config.yaml
hidden_size: 256
num_key_value_heads: 2
parallel_block: false
MLP neurons of a small language model. Each row is named by its layer, matrix (up: input weights; down: output weights) and neuron, and shows model dimensions 0-127. Each number is 128 + 24 x the weight over its row's rms, rounded and kept within 0 to 255.
Before each neuron's rows, "fires on" lists the tokens most often at its 100 highest values on Wikipedia text that the model never trained on.

fires on: "\n", " in", " at", " was", " is", "}"
L2.up36 [136 120 136 130  99 149 126 140  99  92 104 162  77 123  90 142 109 102 126 117 100 133 104 110  93  96 158 130 167 139  97 109 112 137 115 168 121 122 145 128 137 118 119 170 174 171 148  97 132 153 120 115 122 171 141 107 124  95 135 105 125 159 159 120 131 147 148 107 114  80 169 139  85 134 109 140 130 125 172 105 132 176 168 113  81 150 113 125 114 103 141 143 123 130 147 121 124  91 127 110 165 137 113 150 143 105 137  90 155 138 125 138 152 110 168 131 116 152 139 139 128 141 174 135  98 141 152 118]
L2.down36 [128 139 130 147 112 114 122 133 146 114 114 107  86 110 131 122 141 116 106 169  92 123 180 140  91 117 117 152 109 134 105 172 110 136 102 138  90 121 183 113 151 107 138 110 122 129 173 133 121 110 101 132 122 142 107 130 118  78 161 114 128 150 161 135 136  87 126 106 118  97 149 129  52 109 101 128 137 160 117 142 132 161 128 137 138 100 123 133 174 139 109 141  89  91 119 158 145 122 152 158 152 153  84  83 117  92 152 117 119 141 118 144 163 100 174 143 160 154 137 125 133 163 160 129 157 126 149 122]

fires on: "amp", " per", "od", "ap", " ty", " Count"
L2.up34 [134 110  97 124 136  87 167 159 104 103 119 139 181 112 116 118 147 173 151 115 101  74 144 115 128 109 117 110 133 139 147 136 112 143 113 125 145 104 131  98 118 136 115 117 120 106 129 161 136 119 130 136 137 106 160 122 127 143 119 108 103 121  87 140 150 173 136 120 167 103 151 168 114 137 104 130 158 143  94 107  89 119 152 164 132 131  95 141  99 147 174  95 132 112 105 192 113 116 116 111 100 145 124 143 114 153 156 117 140  87 110 138 133 109 124 128 104 127 128 174 141 130 118 134  90 138 148 128]
L2.down34 [123  61 144 145 132 137 143  85 109 114 142 131 127 138  91 153 147 133  75 149 115  99 142 123 127 147 148  87 153 113 139  81  98 120 109 102 151 138 118 146 160 146 148 149 142 131  73 132 135 139 117  92 128  79 107 199 137 132 143 154 132 110 131 121 108 136 134 133 156 137 120 108 144 135  95 178 139 161 127 122 157 124 121 115 172 125 136 108 138 133 176 160 139 157 117 129 112 119 158 137 120 146 151  99 121 103 143 136 101 137 147 111 152 129  92 121 141 144  81  49 139 144  84 115 133 116 149 120]

fires on: "j", "es", "ed", "e", "S", "us"
L4.up309 [166 142 134  81 126 149 109 134 109 154 155  82 140 121 149 161 157 146 143 115 106 146 131 123 117 137 128 111  77 120  97 140 145 128 162 169 119 125 167 121 140 156 122 146 131 149 118 171 135 166 140 118 125 102 108 138 141  90 130 170 126 129 162 126 103 157 123 111 104 105 143 136 132 146 133 173 132 171 176 175 115 126  92 172 125 135 111 152 139 132  94  61 166 147 161 114 147 145 135 129 130 177 156 144 135 123 137 117 126 215 143 118 116  83 170 126 152 121 128 116  90 103 110 140 108 135 132 151]
L4.down309 [115 117 169  99 159 148 146 145  79 136 171 155 143 130 129 162 148  88 175 105 148  96 141  98 182 178 123 128 100 152 157 132  91 101 113 156 122 162 142  86 113 127 133 120 119 154 123  93  92 117 107 126 116 113 104 124 132 132 155 137 130 131 101 115  87 110  92 131  73 132 114  82  68 105  98 141 140 155 138 127 157 119  52 172 150 119 127  99 146 152 148 143 118  97 142 121 121 120 145 150 161 133 142 124 134 123 116 123 102 157 133 120 124 134 140 151 161 126 106 172 121 114  88 145 113 140 117 172]

fires on: "=", " is", " was", "/", "ode", "k"
L2.up838 [139 120 147 158 117 111 105 117  58  89 114 157 118 118  95 131 122 113 116 149 131 154  75 143 152 134 140 103 123 117 136 162  89 108 134 116 110 127 125 157 173 110 102 142 162 143 177 104 143 166 113 167 121 169 115 119 116 143 124 129 124 159 163 150 122 119 150 141 118 133 131  97 125 124 129 155 120  98 119 157 106 148 113 134 114 151 125 119 148 102 167 141  86 142 117 124 118 147 162 138 140 138 154 158 126 145 136 129 109 118 149 168 115 120 117 121 125 170 154 113 125 136 194 133 145 109 125 127]
L2.down838 [143 133 113 124 116  70 142  71 126 122 127 150 107 104 156 163 123 143 114 109 107  91 154 125 109  72  94 141 109 138 142 119 132 144 149 134 164  82 152 121 150 163 107 139 157 106 161 138  93 111 133 142 102 160 138 140 135 137  90 125 103 105 126 127 116 150  91  99 141 145 156 128 142 108 159 129 122 160 162 129 131  76 111 125 119 146  78 114 168 139  84 164 149 113 117 141 142 144 131  89 123 118 100 142 105 115 112 158 103 133 176 125 150 155 111 140 137 144  96  93 109 150 125 117 152 134 116 121]

fires on: "ar", "al", "at", "ic", "il", "an"
L4.up360 [116 151 126  90 154 105 143 100 149 156 159 123 105 144  85 114  75 110 132  86 133 133  84 140  75 125 143 104  99 137 104 116 125 143 118 155 140 140 141 129 133 143 113  95 138  81 154 125 112 120 128 133 113  71 137  93  89 128 130 124 133 125 137 101 143 152 138 183  83 159 148 158  92 129 127 114 123 116 134 118 150 115 109 113 113 107 171  89  97 128 163 142 133  91 117 108 138 104 110 112 123 144 124 139  98 159 111 115 120  71 116 142  87 115 114  94 114 105 119 137 116 120  95 111 110 168 121 140]
L4.down360 [158 156  83 128 122  93 157 107 126 150 172 133  97 159 158 135  79 142 154 121 137 140 129 103 134 134 152 138  99 137 121 158 132 126  93  77 136 114 161 148 120  95 145 100 129 119 130 119 143 141 131  69  88 127 131 159 133 104 132 107  94 129 132 122  91  94 141 110 144 101 162 125 146 153  78  90 150 107 124  71 134 116 104 170 118 135 104 138 124 142 120 122 172 102 149 116 127 155  98 171  75 159 126 208 141 139  93 103 128 125  98 112 179 157 110 132  98 115 178 121 142 139 152 142 132 141 126 124]

fires on: "=", " is", " was", "r", "ulation", "U"
L2.up329 [146 100 105 104 126  91 132 149  80 129 138 147 109 142 144 116 124  72 172 137 122 144 140 146 140  98 115  97 140 130 128 100 123  85 117 133 150 137 139 111 120  92 116 148 151 137 139 105 170 128 102 134  94 151 113 125 102 125 140  82  99 100 170 157 104 135 117 128  88 124 129 138 131 168 106 129 131  88 110  98 114 158 113 122  93 126 161 120 105 118 197 133 125 110 138  86 138 119 134  79 130 133 105 142 167 101 125 114 133 129 130 147 135 119 139 132  89 128 103  96 132 121 145 117 115 138 146 116]
L2.down329 [143 154 117 129 145 132 154 150 107 129 162 128 133 101 159 108 136 118 112 122 141  84 115  90 101  99 120 102 155 136  75 133 128 105 118 108  94 152 130 161 143 118 141 112 151 151 171 128  95  82 147 149 165 165 122 147  97 146 132 128 115 121 149 169 144 118 134  93 101 146 125  95 124 148 145  92 118 128 100 189  99  86  93 117  82 140 104 152 134 151 148 159 162 129 126 132 126 119  99 161 133 118  79 150 135 133 128 159 137 145 124  82 154 143 167 121 129 134  80 115 134 132 115 145 147 128 130 143]

fires on: " cl", " d", "d", " D", " ass"
L4.up784 [100 116  97 158 135 150 120 154 153 105 159 122 126 125 140  82 119 101  87 109  75 117  71 107 124 141 110 152 151 154 168 123  95 143 124 159  79 135 145 129 119 150 150 127 126 106 161 142 134 190 131 124 133 127  88 153 111 120 116 140 185  91 136  93 115 129 140 121  78 122  90 134 111 102 144 138 123  88 167 164 143 121 140 119 121 128 164 136 132 145 119  87 107 148 122 117 141 128 137  97 120 122 111 140 143 150  97 144 119 114  57 113 136  89 104 117 179 109 146 142 152 129 133  96 151 149 118 110]
L4.down784 [121 147 153 101 200 164 121 148 132 176 131 121 119 127 118 165 149 110 144 134  97 120 145 126 129 117 130 136 162 171 117  85 123 120 148 126  94 138  75 111 153 136 177 119 106 133 138 105  92 119 131 145 143 113 111 108 130 180 160 112 129 118 146 155  77  78 152  76  72 135 120 121 123 129 150 115 129 120 146 190 142 126 124 110 138  80 162 127 148 136 165 131 114 147  96 121 120 105 135  92 172 104 167 129 139 131 127 115 100 140 112 124 115 110 129 101 183 132 107 104 120 140 127 107  86 121 113 126]

fires on: " ass", " acc", " occ", " Ass", "ace", " cons"
L2.up148 [134 137 110  94 109 106 163 141 130 138 183 140 127 131  98 108 131 126 166 123 143 125 106 123 138 144 136 137  90  67 184  73 120 123 156 148 163  79 128 128 107 124 127 132 127 150 126 135 130 142 147 137 101 148 140 134  95  99 118 154 157 134 127  82 163 153 129 117 152 143 106  91 141 129 109 136 115 103  91 170 109 149 114 107 107 118 127 104 145 132 105 166 143 153 116  98 143 110 125 147 160 154  99 122 124 132 107 151  99  99 163 104 137  94  94 148 138 105 120 122 173 110 105 107 141 116 190 113]
L2.down148 [100 118  57 116 130 147 134 158 135 155 138 121 118 109 136 139  93 123 125 140 149 136 129  92 105 147  86 141  92 146 121 132 133  87 136 118 179 104 134 102  89  95 137 122 133 168 114 168 131 167 146 164 129 163 128 176 146 104 153 125 126 101  82 101 161 145 114 100 178 129 114 117 172 109 158 115 127 153 126 166 119 160 102  92 111 107 161  91 129 136 137 100 165 143 134 145 139 113 135 158 116 122 100 148 136 108 156 154 161 124 139 103 142 130 123 134 161 111 101 123 189 110 160 136 117  86 145 127]

fires on: " ass", " Ass", " |", " res", " D"
L4.up984 [113 131 116 100 158  96 136 137 153 108 165 158 138 129 133 129 171  92  71 134  89 117 104 163 114 157 108 166 141 108 160  81 100 123 148 147 146 140 158 107 138 104 133 110 114 154 117 168 191 159 120 125 147 161  95 173 133 161  74 139 133 108 124 147 151 155 144  90 113 168 140 123 156 105 154  86 135 144  98 122 125 136 167 103 118 112 130 141 154 118 152 116 162 147 149 120 146 120 134 109 127 128 109 129  95 107 139 166 112  96 106 121 164 109  95 170 143  66 135 112 136 119 114 122 107 138 135 159]
L4.down984 [128  79 125 101  97 104 135 135 130 127 126 112 148 136 135 110 103 144 110 138 119 136 140 162  92 151 137 143 132 132 165 140 135 144 129 140 145  92 139  83 117 125 117  61 163 163  92 127  76 121 124 114 146 126 111 140 115 121 143 161 127 105 116 131 163 152 133 146 110 138 161 126 174 157 123 164 170 144 101 171  79 145 176 108 148 106 120 141 137  98 128 145 161 168 123 120 141 135 101 108  86 131 128  99 159 157 104 125 108 125 114 121 145 127 183 134 141  90  79 105 130 123 173  80 157 130 139 132]

fires on: "k", " part", " War", "and"
L4.up267 [142 125 123 105 116 138  84 126 138 134 121 123  98 165  59  92 143 102 102 127 120 167  99 155 107 109 141 149 119 100 138  99  92  98 116  91 113 152  69 143 136 107 120 103  99 143 157 148 135 129 125 125  87 101 139  99 128 111 109 115 147  91 155 118 127 178 177 158  96 144 118 138  86 154 113 133 131 135 137 107 131 118 106  78 116 148 154 138 125 116 127 145 103  88  87 133  89 152 119 106 124 118 100 200 124 186 141 173 164  93 125 114 125  67 103 128 126 114  90 115 104 156 125 139 121 150 148 128]
L4.down267 [ 95 114 100 134 153 131 121  74 143 127 113 119 114 135 143 119 130 127 158 124 124  99 142 113 130 115 143 113 158 144 124 150 100  88  99 162 160 131  96 123 122 121 139 117 126 154 113  92 112 121 105  85 141 136  96 116 100 152 137 160 142 116 172 165 145 150 154 137 116 117 158  98  77 124 108 143 111 114 148 139  88  90 121 121  83 107 104 140 137 156 108 165 144 113 173 136 130 139 120 145 155 104 110 121 126 131 113 157 109 160 132 113 124  93 129 172 111 145 102 131 123 146 122 161 128 167 199 193]

fires on: "l", "ar", "m", "in", "or", "j"
L4.up859 [107 136 119 111 108 120 128 116 110 126 125 100  91 121 123 147 119 138  93 139 109 121  95 143 115 123 138 127 122 149 103  99 130 112 110 117 164 163 195 130 124 109 161 100 142 144 129 155 176  84 159 118 130 133  90 115 160 110 146 144 135 135 119 136 126 134 124 129 136 102 150 128 123 125 115 149 111 142 210 108 134 140  94  94 124 108 127 157 103 150 110 105 119 120 179 177 164 100 106 134 187 162  95 116 109 109 133 129 141 137  79 139 139 113 163 114 138 135 104 127 131 115 121 117 116 133 131 162]
L4.down859 [ 66 107 100 149 132 100 140  86 120 125 148 152 105 151  98 110 119 137  91 103 118  93 153 109 137 130 103 165  96 158  88 153 131 143 153 135  62 148 138 153 124 115 128  81 134 174 130 112  99 131 134 131 121 136 139 162 132 147 120 125 127 105 102 136 138 148 113 117 142 116  98 123 124 116 151 117 139 147 140 119 131  86 111  94 126 106 180 141  73 147 131 144 117 102 129 128  86 173 105 139 172 136 162 144 145 109 168 105 112 141 108 168 139 181 130 104 129 149 130 130 113 101 120 134 101 124 139 115]

fires on: "c", "d", "che", "ur", " sc"
L4.up556 [121  93  73 165 133 108 104 173 186 122 107 138 128 120 121  93 153 111  66 129 142 179 111 129 124 151 111 129 144 150 112 111 104 115 145 123 146 144  69 179 125 113 130 114  97 103 119 140 107 181 137 127 114 129 126 127 114 124 108 112 170 100 138 132 144 139 125 126 119 100 133 146  94  89 137 116 108 109 130 157 155 103 103 157 167 152 131 189 127 107 132 166 146 126 139 118 165 162 133 134 123 113 105 113 149 108 112 137  87  72  70 150 162 121 145 146 142 104 175 132  91  82 119 111 137 143 147  98]
L4.down556 [129  95 135  97 142 137 130 167 114 164 144 139 106  91 161 142 127 120 104 147 102 124 156  97 106 118 112  94 134 116 129 145 173 154 178 167  94 122 125 101 116 165 140 103 145 144 100 112  77 189  81 138 119 158 121 138 149 121 106 110 126 130 149 108  68 160 154  89 123 145 148  95 103 123 139 109 147 151 179 173 136 154 144 115  80 133 147 152  97 145 112 148 139 113 115 103 129 127 137 127 176 122 148 115 157  83 127 149 106 145 133 106 128 106 103 180 167 135 123 162  92 182 170  58 126 126 131 138]

fires on: "s", " of", "h", "en", "est", "f"
L4.up530 [163 160  95 138 104 150 158 116 163 153 153 160 130 164 106 128 149 137 153 116 103 144  95 115 142  63 138 165 129 166 133 120 172 101 160 137 132 117 128 151 139 123 115 131 186 165 130 156 131 130 107 113  94 123 127 144 133 102 141 117 143 103 136 119 127 112 127 108 112 137 178 167 127 126 142 120  96 100  97 147  87 148 124  95 124 113 189 134 113 113 128 184 120  80  99 136 128 166 122 116 106 147 157 110 162 146 143 129 168 128 115 164 136  85  91  95 159 114 112 162 172  73 111 101 191  67 131 146]
L4.down530 [ 97 101 167 113  99 130 137 114 163 134 157 157 111 193 142 142 161 151 125  98  98  82 142 149 171 103 151 115 102 156 156 118 119 131 131 169 104 143 138 142  90  96 151 159  93 111 124  66 117 150 120 149 116 104 136 165 155 138 157 131 123 102 128 143 139 113 103 113 130 161 156 107  94 161 111 143 118 116 107 134 120 128 133 160 145 150 163 132 148 148 119 133 138 161 150 114 106  74 137 131 157 146 115  67 127  93 124 112  72 119 174 114 165 163 148 168 149 133  97 137 126 127 184 132 113 131 122 147]

fires on: "ik", "amp"
L2.up12 [118 130 109 121 125 105 137 141 127 142 146  85 159 124 123 110 123 114 153  81 171 125 121 129 105 153 147 145 120 127 162 129 108 163 140 125 178 113 163 154 143 152 140  98 111 135 118 132 139 139 165 101 149 168 137 110 133 134 144 159 134 120 129 108 125 179 158 130 153  94 168 135 110 137 117  95 161 141 159 102 156 118 141 138 136 120 136  90 122 152 117 139 151 101 155 153 136 193 153  87 151 128 121 132 103 135 150 122 171 119 113 116 110 118 135 173 126 138 142 161 147 134 134 160  90 168 124 118]
L2.down12 [130 171 151 113 114 113  84  89 146 146 134 144 100 112 163 118 106 140 118  68 126 146 102 142 115 127  72 118 143 130 112 139  95 103 130 130 117  55 103 110 154 125 169 140 123 164 146 170  96 151 146 139 146 116 115 199 130  91 172 107 139 111 122 139 126 149 161 116  80 121 176 106 129 164 146 138 153 157 148 109 144 158 111 171 151 165 127 161 176 112 175 138 117 140 149 180 120 167 116  93 150  99 162 151 132 122 109 127 142 130 147 152 147 111 112 150 114 129 158 169 131 171 106  98 111 112 103 113]

fires on: "ri", "and", "ann", "ak", "i", "or"
L4.up479 [149 144  92 134 148 113 137 103 133 117 139 137 143 135 141 151 144 162 100 145 158 159 151 139 114 141 132 122 116 128 136 121 144 134 170 110  94 119 144 142 137 107 154 157 124 157  74 172 109 181 140  92 114 133 147  76 148 150 111 147 112 101 108 125 117  88 171 140 115  68 142 149 130 146 102  90 117 120 153 124 132 149 117 120 127 147 113  98 149 102 102 119 144 108 148  89 131 103 160 164  63 150 119  99 109  99 151 147 132 106  96 117  95  99 127 123 140 144 165 124  76  53 157 113 127 154 107 122]
L4.down479 [102 153 168 131 168 134 177  98 143 148 128 153 120 133 148 144 141 144 152 117  91  87 152  83 124 118 157 133  91  97 126 144 135 125 128  90 119 139 103  85 150 146 162 131 107  99  95 107 146 146 135 140 105 168 117 112 113 152 114 131 110  92  68 121 120 123 129 127 134 170 145 107  92 165 156 110 151  97 129 181  88 109 100 161 140 140  97 112  99 105  90 129 116 107 131 115 108 102  99 125 110 140 142  99 110 159 172  90 141 136 143  92 122 172  91 145 109 159 146 125 111 126 156 153 126  75 138 164]

fires on: " and", ".", " or", "s"
L4.up426 [143 151 105 138 144 129 148 163 147 150  49  94 121 126 117 169 131 127 138 152 120 128 122 156 154  87 119  83 161 135 150 110 106 135 131 128  86 122 152  99 124 133 189 120 111 120  99 143 112 131 115  64  94 134 111 133 187 138 140 189 111 132 105 129 158  93 109 132 100 103 124 125 125 152 102 130 149 106 124 150 103 121 154 145 104 101 155 180 142 117  96 110 143 137 148 167 154  97  98 141 120 112 103 148 131 167 133 141  90  94 140 101 138  93 111 117 101 146 154 152 111 110 112 122 174 119 115  95]
L4.down426 [140 115 141 107 112 136 127 120 132 126 135 121 161 120 143 148 127 100  83 143 137 175 105 112 130 130  86 133 144 145 170 143 135 130  74 137 137 166 115 165 131  94 137  98 155 123  79 130 111 130  95 145 146 130 123  99  89 137 143  69 133  86  88 130  98 179 111 113 129 133 115 166  71 134 120 121 129  88 119 124 136 125 154 118 135 139 129 106 130 124 145 162 140 127 128 132 121 159 149 158 118 113 139 127  73 130 148 113 117 132 109 149 154 137 113 105 146 136 130 159 183 146 117 105 137 131 161 109]

fires on: "ell", "all", "ott", "ett"
L2.up848 [100 122  97 151 129 106 126 151 121 135 135 113 143 154 168 138 143 117 123 120 140 145 150 115 167 147  92 127 131 202 128  99 126 128 138  95 165 107 114 162 150 109 119 122  86 129 146 156 157 114 119 169 203 143 141 147 148 111 111 161 129 120 153 167 115 112 183 116 110 149 121 183 144  95 130 151  97 127 134  92 139 151 142 102 144 145 142 129 174 115 155 158 122 156 116 117 133 132 132 121 127 139 154  96 103 148 125 143 136  77 130 135 148 150 147 115 149 117 138 112 136 113 102  79 127 116 142 121]
L2.down848 [129 149 139 110 129 158 160 144 155 121 175 142 133 142 172 141 134 143 118 104 111 166 135 108 140 155 121 114 124 141 178  86 112 141 126 102 162 137 115 100 170 111 135  96 117 140 149 130 100 116 101 167 184 146 129 112 123 108 158 176  68 187 152 142 124 142 141 105 125 155 114 167 115 144  99 137  88 131 131 150 184 136 148 101 131 147  98 147 134 103 174 184 131 133 127 139  79 110 135 126 162 115 115  98 114 118 106 111 114  99 172 112 136 172 123 142 144 121 136 143 106 111 116 128 135 120 146 103]

fires on: "j", "il", "k"
L2.up194 [133 131 148 113 113 153  99 142 156 109 177  95 124 167 106  98 132 106 110 113 115 130 137 117  91 126 113 110  93 105 166 115 127 119 117 151 150 100 139 110 133 135 161 129 140 119 128 110 182 123 118 141 111 146 128  87 143  94 138 115 135 115 149 131 135 161 147 111 100 114 122 167  81 144 136 107 167 194 219 141 118 117 123 157  80 142 134  99 125 149  95 154 117 125 115 160 174 117 121  89 124 158 130 137 107 166 135 106 143 109  97 158 125  92 141 107 158 123 106  99 126 117 126 136 109 154 158 133]
L2.down194 [121 107 140 137 113  96  83 111 163 186 156 127 103 154 147 128 162 111 147  97  89 130 156 141 125 101 125 118 110  72 140 132 147  84 139 145 137 121 141 108 174 143 150 118 118 148 101 145 122 112 145 165 117 122 127 112 112 109 143 151 144 107 154 154 139  93 177 101  92 100 123 110  79 143 114 124 172 177 147 156 106  97 120 120  95 146 133 142 140 101 126 121 137 123 129 156 125 163 113 117 129 150 156  81 130 105 112 122 148 135 145 120 120  99 158 116  95 119 119 137 133 133 131 116  84 118 164 133]

fires on: "m", "and", "i", "d", "t", "M"
L4.up662 [145 142 120 169 135 137 119  93  88 136 105 154 140 152 134 118 146  82 121 127 139 145 110  58  73 123 109 163 120 150 159 122 109 102 105 131 103 129 150 115 101 121 100 132 125 137 172 147 172 134 129 102 132 101 153  80 165 160 142  92 147 128 102 123 115 136 131 113 157 109 158 144 162 103 151 142 112 116 105 101 147 111 105 115 125 144 172  88 157 144 116 109 102 122 161 119 112 137 156 152 117 121 122 122 163 125 138 142 111 101 111 123 122  77 112 113 115 138 140  85 125  70 121 134 103 136  86 106]
L4.down662 [138 153 107 131 159 125 111 129 127 117 112 195 127 117 141 143 145 113 131 133 124 125 170  84 136 144 109 149 121 150 120 104 122 164 113 113  96 130 126 141 146 138 103 130 157 127 150 165 156 142 150 125 171 124 118 134 134  84 118 134  87 135 135 121 151 168  79  99  98 141 157 134 140 103 131 124 107 123 102  90 118  97 156  83 112 143 148 162 108 109 123 123 144 154 104 121  96 183 121 131 118 144  93 113 104 108 118  96  90 137  72 152 168 172 143 127 133 135 164 108 114  96 133 111 159 106  93 131]

fires on: "w", "ot", "ow", "ew", "ust"
L4.up388 [137 149 138 139 143 144 143  99 138 114 130 131 112 140  85 108 146  90 116 150 139 165 135 158 116 119 127  76  98 167 116 118 127 119 141 156 165 112 132  96 115 146 162 100 139 134  91 173 126  68 134 150 160 119 148 145 116 147 126 104 155 123 173  95 143 143 124 126 140 169 120 125 145 168 130 146 119 136 113 140 130 120 151  93 102 107 149  93 139 110 161 126 168 115 125 105 120 124 129 150  94 142 131  72 114 128 146 156 149 131 140 144 118 120 110 154 139 120 100 154 147  84 155 132 176 172 129 107]
L4.down388 [132 159 110 139 130 111 139 124 180 128 100  96 150 119 109  97 132  64 119 110  90 141 123 151 141 101 126 119 129 134  47 117  99 149 161 106 123 110 128 151 148 125 118 118 140 120 156 161 145 119 138 133 145 120 152  91 107 148 149 105 113 146 175 116 112 180 119 148 140 100 118 174 178 128 109 121 146 111 108 148 113 131 125 123 109 141  84 120 149  93 139 151 129 135  94 112  97 111 162 165  95 101 164 127 128 110 165 113 145 184  86 137 126 115 151  93 105 134 130 117 140 112 136 157 105 146 151 126]

fires on: "eb", " dep", " exp", " ch", " def", " ab"
L2.up808 [110 117 118 138  87  88 157 100 138  94  93 127 114 155 151 116 103 137  90 127 159 134  59 115 114 137 129 157 146  94 160 109 134  94 105 134 136 139 149 155 136 180 144  90 112  92 111 155 138 169 142 120 181 125 147 157 139 124 116  84 112  79 123  95 149  87 132  99 128 135 127 122 104 107 109 143 160 121 142 115 171 120 125 113 118 122 127 130 142 147 100 124 129 135 157 117 130  92  95 121 111 156 139 128 124 148 124 150 129 116 102 127 132 139 140 157 152 141  86 138 120 146 174 107 123 167 131 126]
L2.down808 [172  96 109 131 116 103 136 125 136 127 130 154 127 123 147 114 140  84 134 134 136 162 133 136 116 103 104 147 122  99 155 161 168 125  95  90 124 173 106 162 132 127 155  98 127 157 139 144 127 150 128 142 156 152 133 134 170  98  95  99 169 141 121 109 114  92 114  94 126 158 135  98 105 144 107 111 184 122  90 108  92 137 122  94 147 141 121 137 121 122 148 125 155 144 124  85 152 154 154 125 122  97 150 115 153 139 131 143 166 129 112 136 158 138 142 117 134 156 107  99 135 156 152 117 117 136 120 125]

fires on: " p", " B", " v", "1", " ob"
L4.up254 [ 90  87  89 128  86 124 128 159 138 140 118  63 127 128 133 148 165 130 109  94 127 150 124 142  71 171  94 120 171 122 141 103 110 177 159 127 111 127 151  90 130  95 138 107 117 115 148 153 111 153  80 136  98 123 208 144 107 109 112 136 149 141 195 158 138 158 129 114 106 167 106 183 124  79 119  90 119 107 123 101 112 134 131 128 156  94 155 139  95 126  99 116 102 114 148 143  81  82 144 141  89 125 137 134 164 128 150 153 139 113 122 103 103 119 137 103 124 123 118 126 116 125 148 102 102 165  94 117]
L4.down254 [115 122  94  93 108 141 139 124 129 162 138 142 133 145 166 138 143 111 129 118 105 114 117 132 125 130 173 127 142 136  94 101 163 133 152 117  96 120 135 151 153 136 110 137 123 129 157 141 105  94 128 114 120 144 169 115  98 150  97 135 172 164 132 138 141  88 166 135 157 117 106 134 139 159 127  98 132  67 115 144  82 121 171 135 105  84 144 151 146 117 110 104 118 122 134 138  94  77 160 104 107 163 149 133 116 106 100 158  78 159 138 107  97 123 121 107  94 176 124 132 119 193 168  85 140 153 131 120]

fires on: "S", "B", " B"
L2.up1007 [101 134 105 118 172 126 138 142 156 151 120 112 124  97 129 131 167 138 147 121 128 150 129 106 136 162 117 102 158 187 132 127 119 139 155 127 118  71 151 138  80 110 141 107 158 119 145 130 144 127 124 122 141  63 148 113 150 149 143 135 160 117 148 121 121 138 152  98 154 141 146 119 126  92 144 160 118  95 189 102 148 171 130 113 107 131 131 142  98 102 144 106  96 138 149 132 148 122 167 132  91 111  74 101 149 113 131 168 145 148  90  99 105 110 160 109 123 126 138 120 112  66 126 130  81 171  99 150]
L2.down1007 [127 114 153 122 112  87 157 155 133 123 151 109 125 152 154 109 106 123 138 175 137 122 142 156  94 114 135 124 143  99 155 160 108 176 132 142 102 130 130 183 134 150 186  94 150  73 127 130 145 105 122 112 126 112 155  96 101 146 111 133 118 120 125 109  97  74  97 134 116  71 125 162 129 152  99 120 146 143 186  75 157 101 152 165 119 105 107 128 127 104  99 117 110 118 133 148 142 146 130 160 146 123 130 144 170 110 144 129 125  88 121 124 133 161 131 141 113 140 160 142 100  84 149 169 146 152 130 136]

fires on: " of", "°", "es", "s", " |", "ing"
L4.up134 [143 148  99 107 122  53 129  91 123 142 153 173 121  85 123 133 136 111 141 106 129  85 138 110 113 116 140 142 138 108 181 133 138 130 165 133 172 114 115 167 117 130 168 139 125 129  83 123 137 120 116 143 152  72 144 148 111 156 136 132 120 111 116 122 117 115 141 140 107  89 114 138 111 120 146 144 138 141 108 159 127 175 139 112 111  95 114 125 138 113 101 138 147  76 138 127 151 153 149  99 121 148 135 131 121  95 126  85 124  76 158 118  97  95  97  91 145 112 112 136 169 118 112 119 164 140 116 136]
L4.down134 [150 116 136 102 151 135  93 119 118 142 133 132 135 142 113 137 155  85 137  93  76 105 147  94 122 142 166 146  80 145 146 101 102 145 139 138 138 150 120 186 109 148 142 138 165 177  77 127 104 128 118 105 116 113 102 102 116 155 139 140 111  95  95 133 109 112 113  99 148 129 148 155  92 115 116 117 136 143 121 152 129 149 104 103 121 120  98  91 136 176 124 167 157 157 108 155 140 114 162 114 107 139 101 106 156 109 121 131  96 112 157 101  80 138 102 146 127 135 103 174 175 135 154 160 127 101 172 157]

fires on: " Z", "amp", "Z", "š", "ș"
L2.up810 [130  84 110  91 115 114 127 129 159 190 109 133 169 101 112  85 105  90  75  98 126 142 122 146 150 128 110 133  85 153 161 123 143 137 152 136 147 157 129 153 143 144  85 106 145 159 165  72 102 153 152  80 140 100 123 122 137 138 112 120 139 120 132 131 146 182 159 130  80 139 112 101 123 130 112 100 133 110 155 140 141 118 157 128 138 114 140 124 123 148 151 147 165 133 111 100 139 164 109  87 105 155 121 107 118 146 150 157 142 146 105 134 118 131 103 119 133 118 149 135 125 112 129 106 132  98 135 126]
L2.down810 [149 136 153 107 121 123 159 106 121 154 115 129 115 133  97  75 126 125 112 138 105 114 142 119 107 107  84  91 107 156 142 132 137 109 144 132 162 113 146 149 127 135 135 135 138 104 133 141  95 170 142 112 132  80 113 146 132 130 142 102 139 154 125 146 140 138 139 113 112 135  93 120 115 132 124 133 176 110 135 167 125 127 153 151 129 120 126 136 150 153 133 127 111 145 103  87 137 139 108 136 124 119 128  79 125 159 130 152 121 117 156 121 157 110 116 134 147  81 144 144 127 113  89 152 164 135 107  88]